config = dict(
    num_hidden_layers=13,
    hidden_size=192,
    num_attention_heads=2,
    head_dim=96,
    vocab_size=8192,
    norm_eps=1e-05,
    positions='rope',
    bias='none',
    init_std_o=0.0,
    init_std_down=0.0,
    optimizer='muon',
    warmup_steps=200,
    decay_shape='linear',
    final_lr_fraction=0.0,
    doc_mask=True,
)
MLP neurons of a small language model. Each row is named by its layer, matrix (gate and up: input weights) and neuron, and shows model dimensions 0-191. Each number is 500 + 40 x the weight over its row's rms, rounded and kept within 0 to 999. Numbers have three digits each. A neuron's up and down rows have the sign that makes its largest values positive.
A block is one neuron, or neurons of one layer that tend to fire together. Before each block is what it responds to, as a language model described it from the Wikipedia text at the highest values.

Verb-completing word pieces. Final pieces that complete a verb split into several tokens, often after "to", taking an object, e.g. resc|ue, describ|e, distingu|ish, retrie|ve.
L6.gate26:469489561492523467492483413510527507448453497439491480482586479395546434431500490553477423485496485481473527498547524591491527461413483454471617481482512489459528520531560427510512520443538535529502500473515443489525492502526432439493537532517447470505444487512500557489501499539528506469509419527526494451513467451547426536524539523474494532521518467526502514462426497505459514483516418543524466590444457426533514590522565535508524523564497540456504470515481537515470532461462473515523500567556450483454571465453518516516537513421502508502456519505469483495545426557571510494
L6.up26:529525536485461492503521512556466539438540494400512537470509492510461481498492509474466491437542531505522478491508451475471593530432558501527484543511427530528491471534547446487467483434517533451497523472596539537486531478475466477421529495548500450455429446500517494432520496537494517449507512545530554465518505515607529505547502426597427507466517455526485572481535502443474457473524400558521555507525525546512483575457575507475475478504477462569502540521523527471503469592500556484494497472522469518420468544512523507501533532524463581510527569433555587478458503524515530530
L6.gate27:558456546496513576522423481533544528522491479526512492481573525462456472480447527506456465502472512435537548498502540452485479445542497391546536489523493462494386515511553481473526387560493495536477523557580529519488523442531520508473495447423438552582532500534520531448440422449493549453546459388524499538482502495471494499534495536425477517512436501530564508446502491538388446546539473494519571456497536530514551464487494478521526526520524543548472458492542456484504526515485496448541475473520515522469434515481486456485475498545496453483480449510510521496478565438453555481
L6.up27:497509513468504531534530498438536533448515481473489598458556572512441435509556480563470522456535551496486517486510522500452507483467578498508461532500460458547500500569500505474510424529454509445479485501502518419511496519464525506525451524484474564564475518441483510487487522523489437466449487510492433466495509457466507461428447480571527435485463482548473491434567512503447465508510528528502497477407431469540573438499420537479462561525514547493491491532503503514473505600419463499536467471446486493463579416527544500478525507502430447467582511423468449528439581473521474446
L6.gate68:545519508508516533553447486460467462522492505544491460523535524435509463473484455478538429556440593473561495493472534531477408511527492460542437560476551525554496465506490480484488463550505474524462498522489495417454486544549543534515529544390606428496476495570493495454489468520483520548468495489469560535517456525493435477523482500588486498532481485467547514500539494538507487527511614435482514509539484561523463515475503524516560517512475512522465506432550469530503497499511469397514533407537477552498422420546562462556514539493446462546487449483545498573570474530468485480
L6.up68:461508555404475509543478492460438494410423550518446515566541524491465547517463501515464527530477497476481480526537547542465475468475513424549527416461492544460501486458554488528436572503514483543513447461564558530536521533485525491385557538477536543529530532511435464505531456483508498511572462559484485527436484433481498531459539435520494457530474444539514485577524499566546469453521464469543501496467423499487530504541495414522445546552549498551477494489473506463496571475527547479502548535524517491518468556539539517465533528545455532479538489423560535535536478539490402536
L6.gate106:553511518562488563473517402509551475491497461453475453490455492539498489490488468589550545483443538487517570550450517532521513467453552451450466489515480439498582565548431429421456478537516493490457460462494501458521545458577545504436463508522579539427478447515491493518454481519526531469529503547493415494499550481521528549474415448505484558490511498551517468450525552516510498452528485482454436457467473520535487506449457476494480467537507487516519431497522594495434481485496554494438457551461480423541523533506473475491546467603561509447445529508503476469528497467517569541
L6.up106:485413517420491419491544597578540475497504453535488488498584489479514501471454506504530470501518516568411438513488516516503459494539563503525535479518475519508494521567492479573573509511508478507440566512557511557555479506488503536508477477493499534456535476471491599471456476547555515465530445522546534571488461483513436511438471414478562510478540511541457539490556481472442481512557520494515476502523479502500535440541465456548469518531493470503490467510522562510570472497489433488458531615576501534497533517562436483476496494550558485490424486457517433438524579535543450539
L6.gate236:444536554534529438605588498522540556521504542459541499521473488572554448511472587580494483467501494504510498572471499440576479459521506460471529498512512575477495528486447401508464576572538548539506549519488548568484480503580524550450464502462530498475477512540454468505585502513434505532588495516465508429505504509546569500500504530497467488570550459456495488409491491443449410521517502524522478497418531540467483489497556520512464476516513476539546472492446498406463497495529500523495476448525526469445482537533448475508490522493441540509453493436564509461508447481515518487
L6.up236:417465553457542520522532540511474497509537604545452440510584493538519483453520573405456503515522507490556477509474483517529499473501492519518523490452555536468477542520468427550437519473545516539515486529473481529502477526521562513507502533519532427436430523510561553492494588555456517494545485496499450463482497491552439437546493514563436510512501465539570464520536470467507447434516534533529505498459507449503505539524544459505444545549480486485520501478546475448505497527511428604491453446503517428430466595511494570618477469510488492490519525474542555483481454496563518568
L6.gate262:500501585474510501488493492416533505490508614496474455469504404447495430511492477544495454474477510500523489556425508457497542476507531443572464446498503540497514453552410472496466574566517487477421433444521521482557515537541492476537485495482554531492536462507464547523504421509549574521522458499539563462461525454459463532519541507558502425537463456551571531455485532537500496494484527556479513555452412462495510460470485530542578507550485472487466552532479535502547506474463550439533554458509470512533490439483529473541485584566471469570522516532534464482457522579469500480
L6.up262:524475515519543521509451455561540498513426579472557506490571516498493468498530496540482525494447499475543469503487512488533609488397540565555505534445458605542499548517451458529460470560432496579544533506541515474442479530469491514472502506486427491427402541568506518562563500525521475548511459543552516418508555529523547536516507461494513518508465479484498550542548473486434510437452542480490580523514483535458529510519418498479543547625489484524489569524584515434514495509441518458536520529457511495446492535491498502541552496535528512525532524497518497508541530495497558473
L6.gate321:487511452513468509510499459482529521522466516632497502399516523492499464468474560606553476478540497530534478549474547468524450476473551472469528485514528446518477431457440403495450483497520489516520470455443484489500558473475499500476497459520466420493441504554543475510528553496498480545504493533431492505483484415569498398480541435471465447523436528474521563535534507449445480518495513517557516539460434489513471453546560524545483480549515491586431496487530455438476488510515532459516493416484539525471511434505573508607534478527546458471429471496516466529489526458530540541
L6.up321:500477551493542503578499506483465523509458546522503578557482493442451512529508523505460544483511508525534500531564456497566548502584478515526478474532453482500550533508484454498457544570525457454500495505507513443485505502520495553554461522449460543454551494561455545518493476487518571586482484416514481432509452531541476480504499455527483515486518422538466458453544492457472509479509497557496467532416583576550516475512432552528493497549495581542476551459556536422520528463489437452495474487529442573488489519495490541546417580538553456517506403534544549420534547501520553468
L6.gate342:516497559497511556543518424484475527508463459530489480510590473491470520521400478531480527466474520474510457482469542493518565495524454460445565460460487471444450552516482458527492487470449576484360461506515493513409477505606530544554442517516501522499521434517483517466507495477561544514490487494565494494469452476532503518495552515491435535523553381525563478508558530456471445482607483513496506540454489523442494480470463477488490457620483476486457498494566513526485506522530561554486545430532477551501481473518547459483503515535490426479516439499558516504509474484541580518
L6.up342:509487552535449485560542448482472499491510482438504500492566427412500466443531491517425494480548459400541548535489502458558450492548462434582505489526452509489497439563506433499459494540506537501434515486463548560486520491542485499567502503555501433577501499504443455505481471505517476477503490516481528446472522583552485513499463520500496532455452375483476532519556495529464491548491549519532496470446491514563507540548485395529579504521419536497534543523548466510534449585448491495575518485482444437457539457480466443528511491554484477499535547455543527485503430462500513510

Wiki table and section headers. Header words opening Wikipedia tables or sections, such as Source in review-score tables, Medal table, Year, Appearances; weaker on past-participle endings like -ed, -ated.
L10.gate27:499618517545478487529516523499526542519569516509458523546524592490481511498456573508492452544424514457537503510479514466514576537485527407456503551486531458504454547519539492469442488422535518495487507531484476549504465527508492499524490528517528505519429540551544492543586500416524442489524431508474443492472517469487503522553509518515596463503505549446598492456430463488498415529426547513555527547467490511516477522459533447537515491476482450572487520522432471535568461441521495413453529518536500489503437479549453506551483559548492546533487477460480507479531401532566513498
L10.up27:450567486507515534519442511523484448446430606505391546472467486488436481489533568465463562484522482474539574484490491444523461525544381446481539590549489435503483533458568451500520476554503464516505546508486539515458514482546518436502462537573488491504511536535488501481485453531537441486520431478539499526401432474468535438469503417514520521536502484550464539472559508460498460450436536503510512555493476534504462523489534566484444515456480467523533520495516489491530493403468531497500461428574470450483530461508455499502521528471530463517512507473511428585474493540514474563
L10.gate107:498494530512525511536455514462472489555490425412565508525507512505491545531451549494475587481479450507461487505529461527480506412550589534482434565615592491516488491510561495447548526555509472458518501472514497553535477472431491510485506490455502464526470462483470473549466456484489535570483479462500393454419512499455462518459522509563486549523458499496477541471470517419534443498475527509494503446553445530520517464514421473525513516450518535501497531592487493543520515506531533533421515537574456546528548462468532512539483596495486504596544484504552486545496407482522477483
L10.up107:502513468498530446519539474536543453462446490499442469565523507511526543467525445531494510498507574578503494455378448513491502514434515506484455499493474455500445469422525543547530523490499540518466510492468553411544472543452429484521525500509517514495483507524559504457539514495497427543439418503556556488522505495435507523503513468533512481543502508543483494530444566509576484562445459476474482547515522472469598480533521457478487515500428496551547527520538468552406441483557455438396483571520465430514594535526509510559440550532497461476512518478483490455480450505483510581

Name-upcoming position. Mostly the blank line after a Wikipedia short description (e.g. "Swedish footballer (born 1998)"), just before the title repeats; also "known as", "called", "named" before names.
L5.gate14:434508511504491462470446504450400458475532547497497500508539542515528473515495504524552518529505499517519603591526539513447498464495456541558458459521578561469528530518487551498527596497470540520463507443486564506544516506480416486513441520431458514473488526482471554531500531525454482461465456573516483541577522434531498575487403485517501444466454501511455480534430469564560482534472491408475564464554475440492517493429578491484499446498508511513487472448399496525525591525552540582523488475480491431493505480483510478541471506489478459484479512562445484508519491497560512539
L5.up14:488482559491508506435521415514548485505497484499581556529494453520521599513520450420494511527512495538397513557476439506477506470480465465595496528493476433558396504481515555481470531481512512463501559500473490485475473439486438524533461538465515477474497464448539508418555492498479530469454454530477541506486511443491530516588578418509467427501546518521485487407555538487487541496486415466451493514467493542472585551520561488500518567582528515491492491496508451486537457501494502486518566572435482531461517500531458522445524484479505476473556503500578560466577491495521476546
L5.gate277:490476490458481509488428473609533478509488499474535497509488504577568450557475483545439546513450548530532553457551535509481513527554478460558473580484448545471499441488468443512525496436527553450460501504504500522530517510480469518536442498548490465553453594543508595505504500526470458441441532457450571474457533542539464461522407503437518468468551539448500516483437490448483508488529437449502428548582489544515550571530509466574520497488558505523525506431492460509546525487550504565548501471537513531499508473485460460565482446515499521511437545470556502490467459576551480534
L5.up277:564504440462581508506544526434491470458463600475497477494535531531568503470483478517506532416455470498539548469510517484504555515437458536498476426453464508523516491508424565479504498534417495485497514512485462399539516400508445514551498501518514502454465561491452492515475519558504524538472439451470508427557522473559556476433480533489470436508410562558447540450495510463496497469432515562496511520484560483521503559522562495494558529445590458520482506494529522482510513483587544602514531440540547534495555510519525534552437507484495472468465502506487496455527447453501488535
L5.gate302:489519410499522516497489500538470550484486515521533469532475559509524481491479558528467428555486527480543481525439446535382511531474498521531486546506527517556552523467459515453490523478520538439501587493567419516550568425466465467472518496531472482581510481501428538480498527513548534422588549525514514552501513525570483570559429533529495425506396519522456397476497481477502419503481448494550538469536442546514481504406538560564491460419442519534454462467518522535475504497518543522502494450544445529474504559511468469463462511527518520514512499519526516498425518498521507511
L5.up302:528572500503528587460492530504456524455470495495512519583537468459507504488484549524468494560491449506482552540514521483575455524531454537485498429479457570436539485490491466507478501563494538565482577464486493543477529546499472472591460529504472459491506519542529579547430519551495471555467462463451472486502571504538472507547510539487427525434526439515408534537494490523487471493495453513466473408494487504527434502480532498537460630597498551474516476480400490502430526486495453494506542476501429492481459476500488468577426495442473522506489551451537547515543437470525539488
L5.gate328:550501432529459536439526500490501520502428493512475529536511501577516505540503513448435528509460469499502528517461516549481487502504511570529503557455544545501568517566527581511459518499486529518595508453476524407539523493489400509534532520535472519500497542488536501486505485540426458542498505524502519529504502449497562554570478578496518418485387564489439471517513542463466442476516513552359458495502471455470521538515565515503488452534474483578493493482522512387459470543524563496538516447506448490489557485496513475564475480455476537469508492549481548494488442587559475509
L5.up328:466524559489521509504527590538555457481491445471508452461523512483539454503520495515472524516510517476540483566495487459493520502527526484502522464462482483504513527513500461485484570560450559587429552488510521439510505556574538500508510531545423541510422517477439538429490524467519494467499567467457542459516486485549424457503488483486476486513525553506568541483517461509455511487483473565464484496514595421449529558491560565517471490539518539528429520554549471483538496596496422495504475481539467543624489426500464433474474471541460554486480549450419517526550527527506404543

Reporting verb endings. Verbs of saying, judging or concluding, often their final piece, that introduce a quote or clause in reviews and summaries, e.g. stating, notes, says, called.
L10.gate320:515534497504522476499433453491464532503534482544511446537442592530534502455488428538428506449543506548547476474463530504461447496474487484500498502457483476496506452497484478519508485550514514477508476480507606426502509551517538463594486442465483514449455478635504513397462452536605515465482503528497567413445483524567443502482438488496457473513506481568533488577489487490546518506456556496515533527559415472484501546494529491593505459508493553461432513463505554458514543524519519513486456496525425536454481475499494497524541540498404520532536452512475477554586489526473500522
L10.up320:511459599514487506499520526459601497433433448550478388505555470480506568492519561519550426567472550523465487490484492496536527468506509454497548486538468539488546562499513456497466535497516508516518508488422483518472568531464445450488541451494530437504430502533499482492501536520450515516453473505455518520485607472554461513476503492491474547561543482548526537471536513497472531461554471516567484530533473466533504541570496518466462518559497617523456474486508486527542480526412459540511561422561430549455554439558508493454522546520547422471527522502494522458494500499440469442
L10.gate359:507535560529493553475466518498494460559510492454470494519588475484481510547438488433498536431466600514473509503455468511521520517521442488514542491510470491420499509528478471478531521429438541524543516577528453469458475525549475524524466479480566461498483512510502476490511455517488525541491490484578510455573454514607496527578507481430462490583513469528562485568555526415397465464449520540568542516513481516513511515491554486462522519485472585505567520507481490467486455476476518552482474447521536451561546467524568478584470456473526471501513545584500505562552509495485516609
L10.up359:447549500453483518551520488497434481474515508538554513509488514538561547545557446529496500481510481589521541545473486553553426462511483491471515548510419558452507522485550434487516482510472576455454432529538440579547488549503507514554578496539512474585453523476459469519531549532506454512475556523499465474499492525518475535492460496612458485536460503507586506511580523480454435479539499591485482488534406510509436472539490499477501585503479496489581560496513490503481514432437513554447516508533521472473604475500491442425528457483452442548492485495522481521464503462532543460

Verb word endings. Word-final pieces that complete a split verb, often speech or reporting verbs, such as remark-ed, arg-ue, comment-ing, expl-ain.
L5.gate72:452498535605509452504441453463473500457525471475455456477547469441512515505474502544474448435433539533509510595505456491576579495480491554571529470458562494516533471505466465508499530519497521482453491478513503472460417496454551522573492432508488488516534542539505553477528432539543454555564502496515534515468488460497558483537478509549490464507439488519560543491460523518429472515487552455546559478502450459515474449532487528600447529452536581551503506461601488394475487544476505505516463524531483475472552477439472520465515519570458466540510456510548503492587477526539569514
L5.up72:495458586511476542471469437461510449529526493498527457590468573521516507509506506497449481487518561535585480496518510439462528433439539507464465474592523514467548518538407505527551505543469490500453478553511552475457472460533471491452470506453458525528481471526459479571512477613516578512494466434478557420439527449506521512477483489495499525554525533533540599488527495488510465444529539572563563539476469463542528531516476565450511467520510475525534549527455546506511491522474515487422465444555519547525509455513498522506448496447447503497470485400512516507598519429454501511
L5.gate95:468443494440462508492486506489597474471535552513524522492517456489516473460534566464501453459452454476483433552469493424487561502549523483536538482482499538524505511589495465476480520522522524549516595546456542451474448487520480467559432446529489502523533531551531496444538433471482481477519433529551497476534499593562526490442481426561481520534455524557559568481541505458485439450539513538493476468476445502535524514536484432562500507550482558498508556548436508537456565481439468540504528478517479546535519479423508445492400442572471460514514557515549451501450517484570526530
L5.up95:492511440464563481475626446501452563425507509498528481497524474503436432498523449583426448488470525451490464492538507493531543473557490488440526474478486479485478454468490432527511563476514439523539421479504526490510525519513535514516474514551515527476504530535548533550543501522504598517494472509460561434457510480516440522470508511540535504588496428558449564531530538490469517490474555588469493475477490438529502521517519497449497482623470472506571513534477510523471385528490433431513526566557541488485448578546497491531495506554511520564512526484534505478486472465571523510
L5.gate259:545494481492616588525571541479451430467463507472498512482516499452519522465515477508488420444440514451504515541545540497525492469496526530517508487554488463467526468544506433542532486563579558486445514485569476454502512492524535516531480404554560497541514483507472500550485483501429459461461543461497506471496518495616500508422440478499499492523536510504520518494561460485462423429503467510555457530486496513559530537494555538610492469497452541484512514477493551557437476514473473539562441474447435506526476502442476522534518450506428485607500502477559473528532512450567545462
L5.up259:508534465520491459502502454542551484451537490464488487512527482457524479492491525487493460478538436440566455508531438561541491480467503533562521491467534496495452585480559411560500490522517486529549541533567499476419527559434419440538506382500492525489519433485491483517479458464411489482494491533552480467585491473534526534496457476540442514511461452522487497529489512484479492463501450565548527469472434469550587522526518481565502465497471563500509485556468531452447539462472444515569441491527438444439518538502438470513590479585478549565471468554471499503483471454519442464
L5.gate299:510423428489478459508497500538453573533526559512565457513510581461495450496532475564464500524434464410463534523508503536484518461504606456508533554510551467563534516617532473522470542426502436496466460417485467502569542482460524539422520506453554443515475480553505490530502498511496497547520520491446496489525538443513415518476550493518546484484491514498543437508526466477479476481534480526573541510494475525520529487559552508472517510461487531487519420402543506495511462504540495529498440528552366492492522501532444476503541486529493508512538537595424483472531496430500495472
L5.up299:452519538530483536477523453508469450505543517516535504506429507489494501451456509540511541484478573508479501464459568465493466552531512438472474527585510554571485440529562464531506502527491468472450532502526541441405452542523483515538506538556512466453490498549508453577501411424435536519498441506508450507479425550532513436540475567476406500509507397529563554508496511533502483504584485540494507576464512555513540563521471544522462494535437528562508480478399499505525520510457561506413483469498502474553497476453440527487398551496515533561484527501519481565496515489501510487

Paragraph-break newlines. Double line breaks ending a paragraph, mostly right after a sentence-final period and before a new paragraph or == section heading.
L6.gate94:538482535468426515476519520457489512469515469474495502547465543478489492434506452513471503478451504519499486533548484471544477467504548438479548535449515506457508516632476443511432492551476455483476510450544521467503532446533453530530464518403569538513564513412556416453539460536511461384567450470498484550490515547421538506499414450520507535588496543521469500541552413523488465461538556473461506518477482471490449522508489511540510510489512449507505527537474441524484492485457494449516442513425503552552561475528518456536491469544453537508546494534551460487489555572569447530
L6.up94:507555470570501483553480476461538477492480521506584488505455481562499488480493504506527507545491498510487534549556434497494480469475500462488517508476482492508562505568437454511475435516552469400460411487467425510507500546443483519373514511532481508527495528538459472524501392458447499545526467469516491564511496610515505504441440527524503495506504525501463537518544503480507533452563595439489567474533510452547428482491498432531411481495538498451497531543508431407496453533529503492537476516474489465458456460483480444530565564577490552498521465440456484562525536531488555515
L6.gate245:422574529489435510484468432499605538529533460509596447530543509474439539566448488494564510475536551468512480502550517518503453505444462455465473460522453561468459507577455550495493499477478511472509500433477563474487560440495497497466440450514550508584441479459512483448537477469481587529503545544465571475486461526489548468526522549553501531588501520509470470472417486558493509505440478552480485492511548484477501520492516481560526554557540454437502474518478515453515503513507479496485550449481567533519479468505402433548495531547492560445534498529463444433501480505473531574
L6.up245:436518492584507492520442472519514467494501478443538521412513507489537532532474428507533512489450526540551486496492411450511550542529494467566507479461510507484413521529527453521408537463456479459527474444483474488509524540515527505469506494475559442543539453496503463567487500461484445491535481559397382526484549533521488463542461499477522509495458540500511582439453401557443495455443517573475520572461458455511423476493511510496517503469454498475537540495481472489476504484536588508465511580457522441559515465487524475465487446589522469522557562462546455505521464505550501477
L6.gate252:484551527562451555526539474524492562439499459474543489479470523594552457565466537471516472522494573522505548575523487432531472580460463519567515530535488485514437521547514379535546501407471496450518482394535518485577548540560454520506531522426504556468466446563534507471478492509507561463472483527448522493469512579533529468465466476494426566509500527581452468487520514513451558477503414491470502454533461476475489566454515466449564497507534486517520549473486444457451492521510508505480477572494437510499501482460487469537517505446543467464485472455449482525537430507503497490
L6.up252:538517473521454499514581473538494545493502574523495512452424531596500438513444507453513475578455543494481554507520492475615428599423507549558528507536498470512486500468464492555473547459467542514583554545457469533513544537518470490490560495425531474508409503579470491509475578539487470529484482490453551522531486512494447523542517486517454518559488450540458553510534554542456485483483509468498487486515535474479558563434550576494482527575532540500417500484456553557435481505483471571531511516489467475503479502482493475546547549454482466563503453526485465487457501424532509483
L6.gate272:568539568458506517547506501558570493480534491503542527399474541505548459509460507494449530493546500543527525466527513500495448561560516488490460594490557503459547451545445508522448504470491473525558447392541500476548481565508490487504407486470463431501479562492495476449526522509505498471570525498504448531418480501538459509490517513496516471480508516429576574460498455518478501429501545556518532548460528539446512487437461520502506544432563503500515448606487554530442513528514432514472489503545434550510517536439461465526536507446528489511566526454469518460529396510450527497
L6.up272:486540554528461517508542507513456523471478473509507452464456485517540437517501557460473497507491504497502481467575414500460501568498497519441462518525501524467509491541562550517521522499480450532505534466541547592529488532519434489477425497512458477536515509461459407481426439525522596533517491469507541502440564510518476516448490437483521539509539492377513599491507435476515487474474528576471539482469555514498505455533452528528470588495523515526442557527536505573479474436496440530479576434590407517495549490511491476454483534490410449493488497493543538459552474523558496448
L6.gate280:510555563520447484508502487479550585516507488458493523514571456481513495550508518544548530500472502491460509448571509500446486492456518466496522447470472569427476534561489461589468517568592523453500538463491495531607601529474493544521494548497532497538487534558448484467508552523473463422468437478544595431461476503420476492509477497512466455543501444486595529475531452488474458516527508458527470492525526426463489538567437466464561459433550500424481498509490442481439532462496491504557470513513421519494475486469527474441511541522521549529450474523478499445480456560453503486
L6.up280:467512598477451485504470559429436509521563438439474504483478457541544515544506525493538494458492508484442483556522519491487475467493483462529537522513459575471500505533477505534463528551556509541509443471470560472525605447521476514557553493499482488510464483501539447461470476518518571471443408467522616462451536486498421539538450505586502553498506483485461545469493474473486502503441537479537534523515467515520472549483540489551444523474537460378563504436497535499471510431551555527535532566534489577442491464569486428557461457512510464489439507471493452486515496510463450537
L6.gate288:497501560446539579566498494548455534480506538538508452404489560455525436534461600447524466531491494546543494548513487490534494443429536509506522478464446482580501556485575500535493504469499407551549577410458521560513520493474519486424516533515469526489471519472494430472516395487446440497535517542547425461484490482430505501478558451515516492513508526517484474468515486554448506527482474503483530506501489514543556484467479554583490498507468458509477491544503510540515473474498517442537549522481505511618450502478455465447457512489463517508487507552470421475390452511485443540
L6.up288:506563520524524472612486512571418503542505479521462556508486470608509580508491555490526498531546493424506510499534395526538532462460434555562479507498497539441482522454483520467474464581527452504566504510481486505473474508472535395508504525496518582468471515587505468536468513465513484470577439546447553498493425479490505508476521445496502511484569478448508458473508510470485451487552458510471478473488486515507495543469513500533469467543450477482564573537491499470485549534494575498521501425426516547499505430465542440408472567450482552525473536508534457530475477468567485534
L6.gate311:530551535489445598468558455504443511444488486442496377495520504471478488463445527408568536566532512528494462445419503535520570547487453496538475447471441505495546488567481543405507567454481480552577465497469473516555554476553427515473482519531480555451469542562540511511489464498512514501479480494469447506500497458445520462462479436523521504621459517512530529488540497516453489441431526565458493514493445520511474496550556500510423528448455474454571474504463506460480507523472501474531497441517506544434499520505490452459485523539509506504489457509472476501454493476579573530
L6.up311:549536492477484572528533499466464525452469502492448398523556413496533447434425486427590531508480505507468480417486505494518566556478496549513460478448510543461510527530484543411506608448512484504551493505518510503575512483516406530437490494544478524511459552517465548453524487432492510507524436479483431476470490517467590489477484510402530524516456555502550545463485586491459523449458560498498440495495511485484490504543464410518486543460464448482579524570483478522490505500519425436448501497520561501455490492547492466492501525473511473547435482527493445482541518489534529490
L6.gate328:436546502504478436500532535531526495527414539464479481504512523473535536513492561424450518470550497530530528529502532445585535494561516481515474483462504476414454537461524475477481544459417499469543477439516542548543463472527489497533455581472517490446557475469539409475493577481531531501576512426447480511468532519501561483545529463589482447510518517570545484463423525503467422497426487512461521509511510470485499470445488523541480553473556495475547530432519468479598469442479490572478419455496448583506518486488490443588519529570463509436486529498517498476510493476499516458
L6.up328:427529545456447529531456406502474577542465441500458551493503468513434503512498475550481504541505595485520485447577444497514540539500560418485474479571479434534540509562519468552513505513445509469478487499435435509427565525496485493486545545458476471472505448547509409542501466446490509477526501489460544485499558503502523590472511562452531463527479467434475533490455507488459491456524453516492449479477509501562468466486564503578469543518546502499560503470511467513454484455441537479494467460566591459508429419489491530561505528547442581517521547494500417484539474477503520510